Weights of a small GPT-style language model, trained from scratch on English Wikipedia: 76.3M parameters.
MLP neurons of a small language model. Each row is named by its layer, matrix (down: output weights) and neuron, and shows model dimensions 32-95. Each number is 128 + 24 x the weight over its row's rms, rounded and kept within 0 to 255. A neuron's up and down rows have the sign that makes its largest values positive.
A block is one neuron, or neurons of one layer that tend to fire together. After each block is what it responds to, as a language model described it from the Wikipedia text at the highest values.

L4.down54 [141 140 104  81 170 137 103 164 137 118 102  96  90 115 108 167  71 172 118 101 125 108 115 136 134 118 105 165 111 161 148 111 122 132 147 122 145 117 128 132 153 137 118  89 138 164  99 140 133 112 133 141 129 168 122  96 148 163 132 102 104 121 129 176]
L4.down326 [129 144 132 104 149 131 135 105 129 148 141 164 106 125 168  94  99 145 124 110 128 160 158 110 100  78 116 115  96 152 126 109 119 107 144 199 156 146 149  94 120 101 127 137  99 110 131 156 162 105 108 103 102 187 149 145 128 142 119 123 126 152 109 109]
L4.down633 [106 117 127 113 126 107 114 107 140 117 117 124 126 141 146 124 108  91 157  71 129 119 109 143 102 143 163 159 115  83 101 119 136 123 135 126 131  99 108 109 148 162 109 101 189 163 101 105 109 128 126 136 118  90 156 111 119 151 128 109 121 175 101 122]
L4.down687 [197 119 117 143 134 139  89 108 159 167 140 118 149 113 102 112 123 100 155 125 148 147 136 132 137 112 127 112 159 139 129 125  90 171 161 100 152 156 168  95 145 157 119 120 114 142 142 115 162 145  77 125 116 118 141 168 101 149 133 144 135 155 117 124]
L4.down1631 [132 137 156 139 151 107 116 154 118 141  72 152 134 131 143 192 134 137 106 135  82 135 142 134 143 124  92 135 164 202 156 116 163 112 111 118  89 117  99 147 119 132 126 155 139 177  87 133 102 154 165 135 116 129 136 129 137 156  94 128 114 114 147 101]
L4.down1675 [147 169 171 139 164 147 117 122 151  71 113 148  93 155 128 113 192 118 164  80 105 140 138 131  98 117 127 130 107 108 114 116 121 119 152 109 112 141 105 150  94  99 130 164 114 146 122 116 142  88 133 118 122  81 144 139 190  79 145  68  94 123 121 140]
L4.down1752 [121 110 117 128 113  87 116 130 138  61 146 123 135 131  88 128 143 113 146 163 111 199 172 115  92 137 133 128 125 110 132 114 118 158  98 111 147 119 150 125 111 127 130 128 133 119 133 106 131 120 150  86 117 158 144 160 115 157 106  95 172 122 107 117]
L4.down1960 [121 165 149 132 109 141 154 131 123 159 150 107  96 136  98 117 147 147 118  75  74 128 125 169 144 129 119  98  99 135 144 147 123 142  97 137 146 124 152  92 132 127 134 113 143 135 122 167  98 144 137 151 146 114 146  85 147 144 169 132 138 113 122 122]
Description: Newline right after a wiki section heading (==Career==, ==Geography==), plus paragraph-opening connectives like However, In general, According to.

L6.down561 [122 124 133 107 144 114 139 143 123 146 130 120 164 157 114 126 126 158 156 101 119 122 124 128 120 133  67  98 166 164  90 144 173 116 156 136  75 138 147 188 167 153 122 152  95 154 140  67  50 178 108 152 110 134 143 143  99 105 188 151  95 153 117 105]
L6.down723 [147 125 228 115 128 152 156 110 130 135 149 175 106 122 146 119  99  85 119 121 139 154 115 117 130 147 141 152 139 162 110 106 104 129  94 134 117 174 101 163 113 137 131 173 116 152 136 126 140 130  93 133 131 121 149 154 155 157  98 120 133 187 120 146]
L6.down1685 [113  84 102 103 118  95 132 101 154 132  92 144 133 153 162 112 117 103 136 148 135 128 138 118 148  90 138  75 127 114 108  78 169  81 158 104 101 103 138 142 160 136 168 154 185 131 149 122  90 155 144 121 169 112 133 147 139 108 132 122 121 123 131 108]
L6.down1956 [154 118 140 136 142 178 101 155 104  96 112 142 154 136 106  30 122 112 113 134 144 138 163 178  91 112 155  70  99 113 107 151 140 122 137 121 105  83 130 162 141 122 146 130 146 129 130 190 136 157 149 134 136 105 126 165 140 121 149 155 108 147 132 125]
Description: The first digit of the seconds field in geographic coordinates, such as 88°20′2, plus other split digits in times, dates and table figures.

L2.down105 [124 155 144 164 132 114 109 118 125 107 138 111 154 144  98 106 128 134 138 153 132 120 134  84  96 110 140 139 121 139 147 137 125 157 124 118 104 167 142 134 119 118 155 115 125 135 140 140 116 125 118 135 152 140  99 100 122 102 127 101 150 168 140 132]
L2.down1498 [155 120 114 145 115 149 143  85  90  81 159 128 157 170 147 109 124 146 136 103 172 111 166 127 128 118 172 160 117 126 139 126 165 112 137 105 162 115 155 130 152 147 123 129 127 136 110 130 147 113 113 155 129 152 126 173  77 134 118 160 143 116 131  74]
Description: Commas closing a sentence-opening time phrase or connective, as in In 1989, / On this day, / Nevertheless,; sometimes the year's last digit.

L2.down1552 [136 137 140 121 117 131 102 122 122 173  99 147 160  75 126 132 119 141 141 131 132 121 136 132 130 158 127 144  98 133 129 163 160 121 144 101 101 115 153 106 114 101 107 120 126 125 134  54 128 150  98 135 113 125 124 109 136 115 106 140 170 136 124 105]
L2.down1926 [102 166 160 131 109 123 103 160  84  68 177 125 146  89 112 139 138 142 116 148 118 118 124 104 157 104 109 118 152 134 117 132 154  90 180 131 122 155 153 157 128 117 140  87 149 134  60 120 114 128 143 126 160 129 131 164 138 145 138 167 163 122  67 106]
Description: Connectors right after a number that join it to a following number or endpoint, such as to, and, commas, dashes, slashes: 1807 and 1860, 10 to 12, 45,000.

L6.down11 [124 154 168 151 144 138  93 109 116 174 140 126 139 139 136 136 136 116 157 115 162 122 112 144 123 162 135 138 148 166 121  84  99 148 103 107 129 146 113 125 155 131 109 100 108 123 116 142 149 130 125 143 141 116 142 113 130 153 142 141 130 158 152 116]
L6.down406 [164 137 155 136 134 108  97 162 119 105 103 131 123  88 138 152 130 131 122 121 127 131 123 147 125 117 116 126 119 110 114 146 146 143 107 117 121 104 115 129 123 126 144 144 121 119  99 135 105 146 137 147 122 102 156 125 137 133 136 135 144 147  86  92]
L6.down908 [124 118 103  79 121 116 117 132 184 213  85 144 104 141 109 139 141 132 120 140 145 133 120 134 124 137 121 142 104 107 122 152 131 150 120 166 120 112 151 117 130  64  98 122 118 131  95 138 109 158 107 135 136  67 109  93 167  97 143 128 176 131 128 114]
L6.down955 [150 125 106 114 129  98  57 139 110 172  86 156  85  76 163 155 122 135 128  97 102 105 142 147 123 130 136 137 126  97 120 132  89 146 131 122 149 164 148 132 101 119 149 146 130 119 105 134 132 162 106 153  89 150 118 158 132 126 147 154 124 109 155  96]
Description: Digits and thousands commas inside numbers giving money, counts or measures, strongest right after $ or in large figures, e.g. $8 million, 1,000,000.

L6.down1132 [141 158  98 164 122 137 132 120 137 148 126 145 124 130 126 140 103 136 101 132 146 129 133 111 108 125 103 125 176 146  73  92 113  91 142 137 176 111 144 127 137 100 104 146 110 148 120 122 120  57 144 140 141  68 103 131 120 103 162 149 135 162 105 129]
L6.down1159 [ 97 126 174 120 145 131 133 112 155 111 149 100 114 153 126 157 130  59 117 115 102 152 137 122  93 105 135 135 128 114 157 151 108 173 114 146 142 147 142 107 146 113 189  99 154 122 135 140 119 114 126 110 147 127 145 120 140 149  83 120 126 117 117 148]
L6.down1253 [144 168 146  97 121 112 130 146 152  93  96  92 134 109 163 111 127  89 101 170 157 113 119 152 133 145 146 110 110 132 130 151 175 112 125 162 147 108 125 146 143 109 113  96 150 114 144  73 132 136 120  99 135 131  86 124  96 167  93 100 147 144 126 159]
L6.down1427 [132 132 139 143 139  83 130 128 118 124 151 100 147 138 141 153 131 136  96 147 157 118 141 178 122 123 128  85 120 147 141  99 144 133  98 141 118 132 138 146 116 129 151 148 136 118 137 106 123  99 106 109 146 133 125 127 148 102 135 141 110 134 103 140]
Description: Sentence-final periods closing explanatory sentences in encyclopedic prose ("wavelength of light.", "fully repaid."), plus line-initial == or === opening section headings.

L4.down694 [111 122 115 135 136 165 109  81 133 100  73 113 144 116 123 165 152 117 110 111 142 140 131 139 142 142 123 127 152 106 113 118 128 132 157 114 120 109 120 164 140 115 114 121 117 129 122 105  90 150 112 177 133  73 158 127 175 129 157 124 141 128 168 120]
L4.down740 [118 161 118 173 132 110 140 137 121 109 142 116 146 157 114 128 105 161 110 115 134 152 148 146 136  67 102  89 157 174 117 121 148 171 103 149  88 178 101 126 108 124 147 192 102  90 121 100  94 149 111 145 132 112 147 124 152 138 185 141 121 118 163 122]
L4.down787 [184 117 121 129 121 169 162 124 110 105 137 115 121 144 122  94 140 103 130  59 113 182  73 114 110 122 112 120 122 142 147 107 106 187 111 122 167 154 146 151 101 147 102 131 174 120 127 151 156 103 112 147 113 139 109 152 139 130 119  78 139 138 123  98]
L4.down1118 [ 91 125 163  98  93 154 105 130 180  65 109 151 147 118 124 138 145 137  85 128 144 140 122 130 106 136 122 112 122  96 162 166 110 126 127 106 144  83 158 180 100 137 115  97 155 131  67 129  74 100 120 138 157 172 117 111  83 149 173 118 140 124 108 137]
L4.down1296 [141 109 119 106 139  92 175 175 153 142 119 139 119 119 133 123 132 118 130 189 101 170 138 137 128 154 136 156  95 112 178  79 128 143 114  97 148 136 115 117  85 131 167 156 174 154  85 123 104 156 120 112 124 153 124 131 139 122 105 160 130 168 138 111]
L4.down1524 [125 139 107 150 135 122 122  86 161 138 103 103 106 117 167 157 129 121 154  96 139 126 126 163 153 123 116 117 165 160  95 128 115 175 134 159  79 105 126 114 165 125  96 176 160 119 136  90 135 113 167  83 134 175 119 126 114 150 123 103 114 154 109 101]
L4.down1921 [109  93 127 121 146 129 127 146 118 144 140 124  92 112 142  91 132  83 143 126 133 151 145 136 127  85  97 112 164 137 139 119 130  96 129 138 148 142 121 113 123 146 144 136 122 142 115 100  81 126 137 100 184 184 119 153 119 141 143 136 125 194 136 204]
L4.down2040 [163 141  94 132 112 146  72 127  99  72 176 133 127 134 164 157 118 145 120 109  67 110 149  77 121 101 117 134 138 117 123 105  72 142 140 155  71 113 115 139 163 104 148  88 131 144 157 150 166 141 136 189 152 116 139 126 129 101 107 148 100 133 138 111]
Description: The first digit of a multi-digit number, strongest in the seconds field of coordinates (40′30″), also years, table stats, and measurements like 3.15.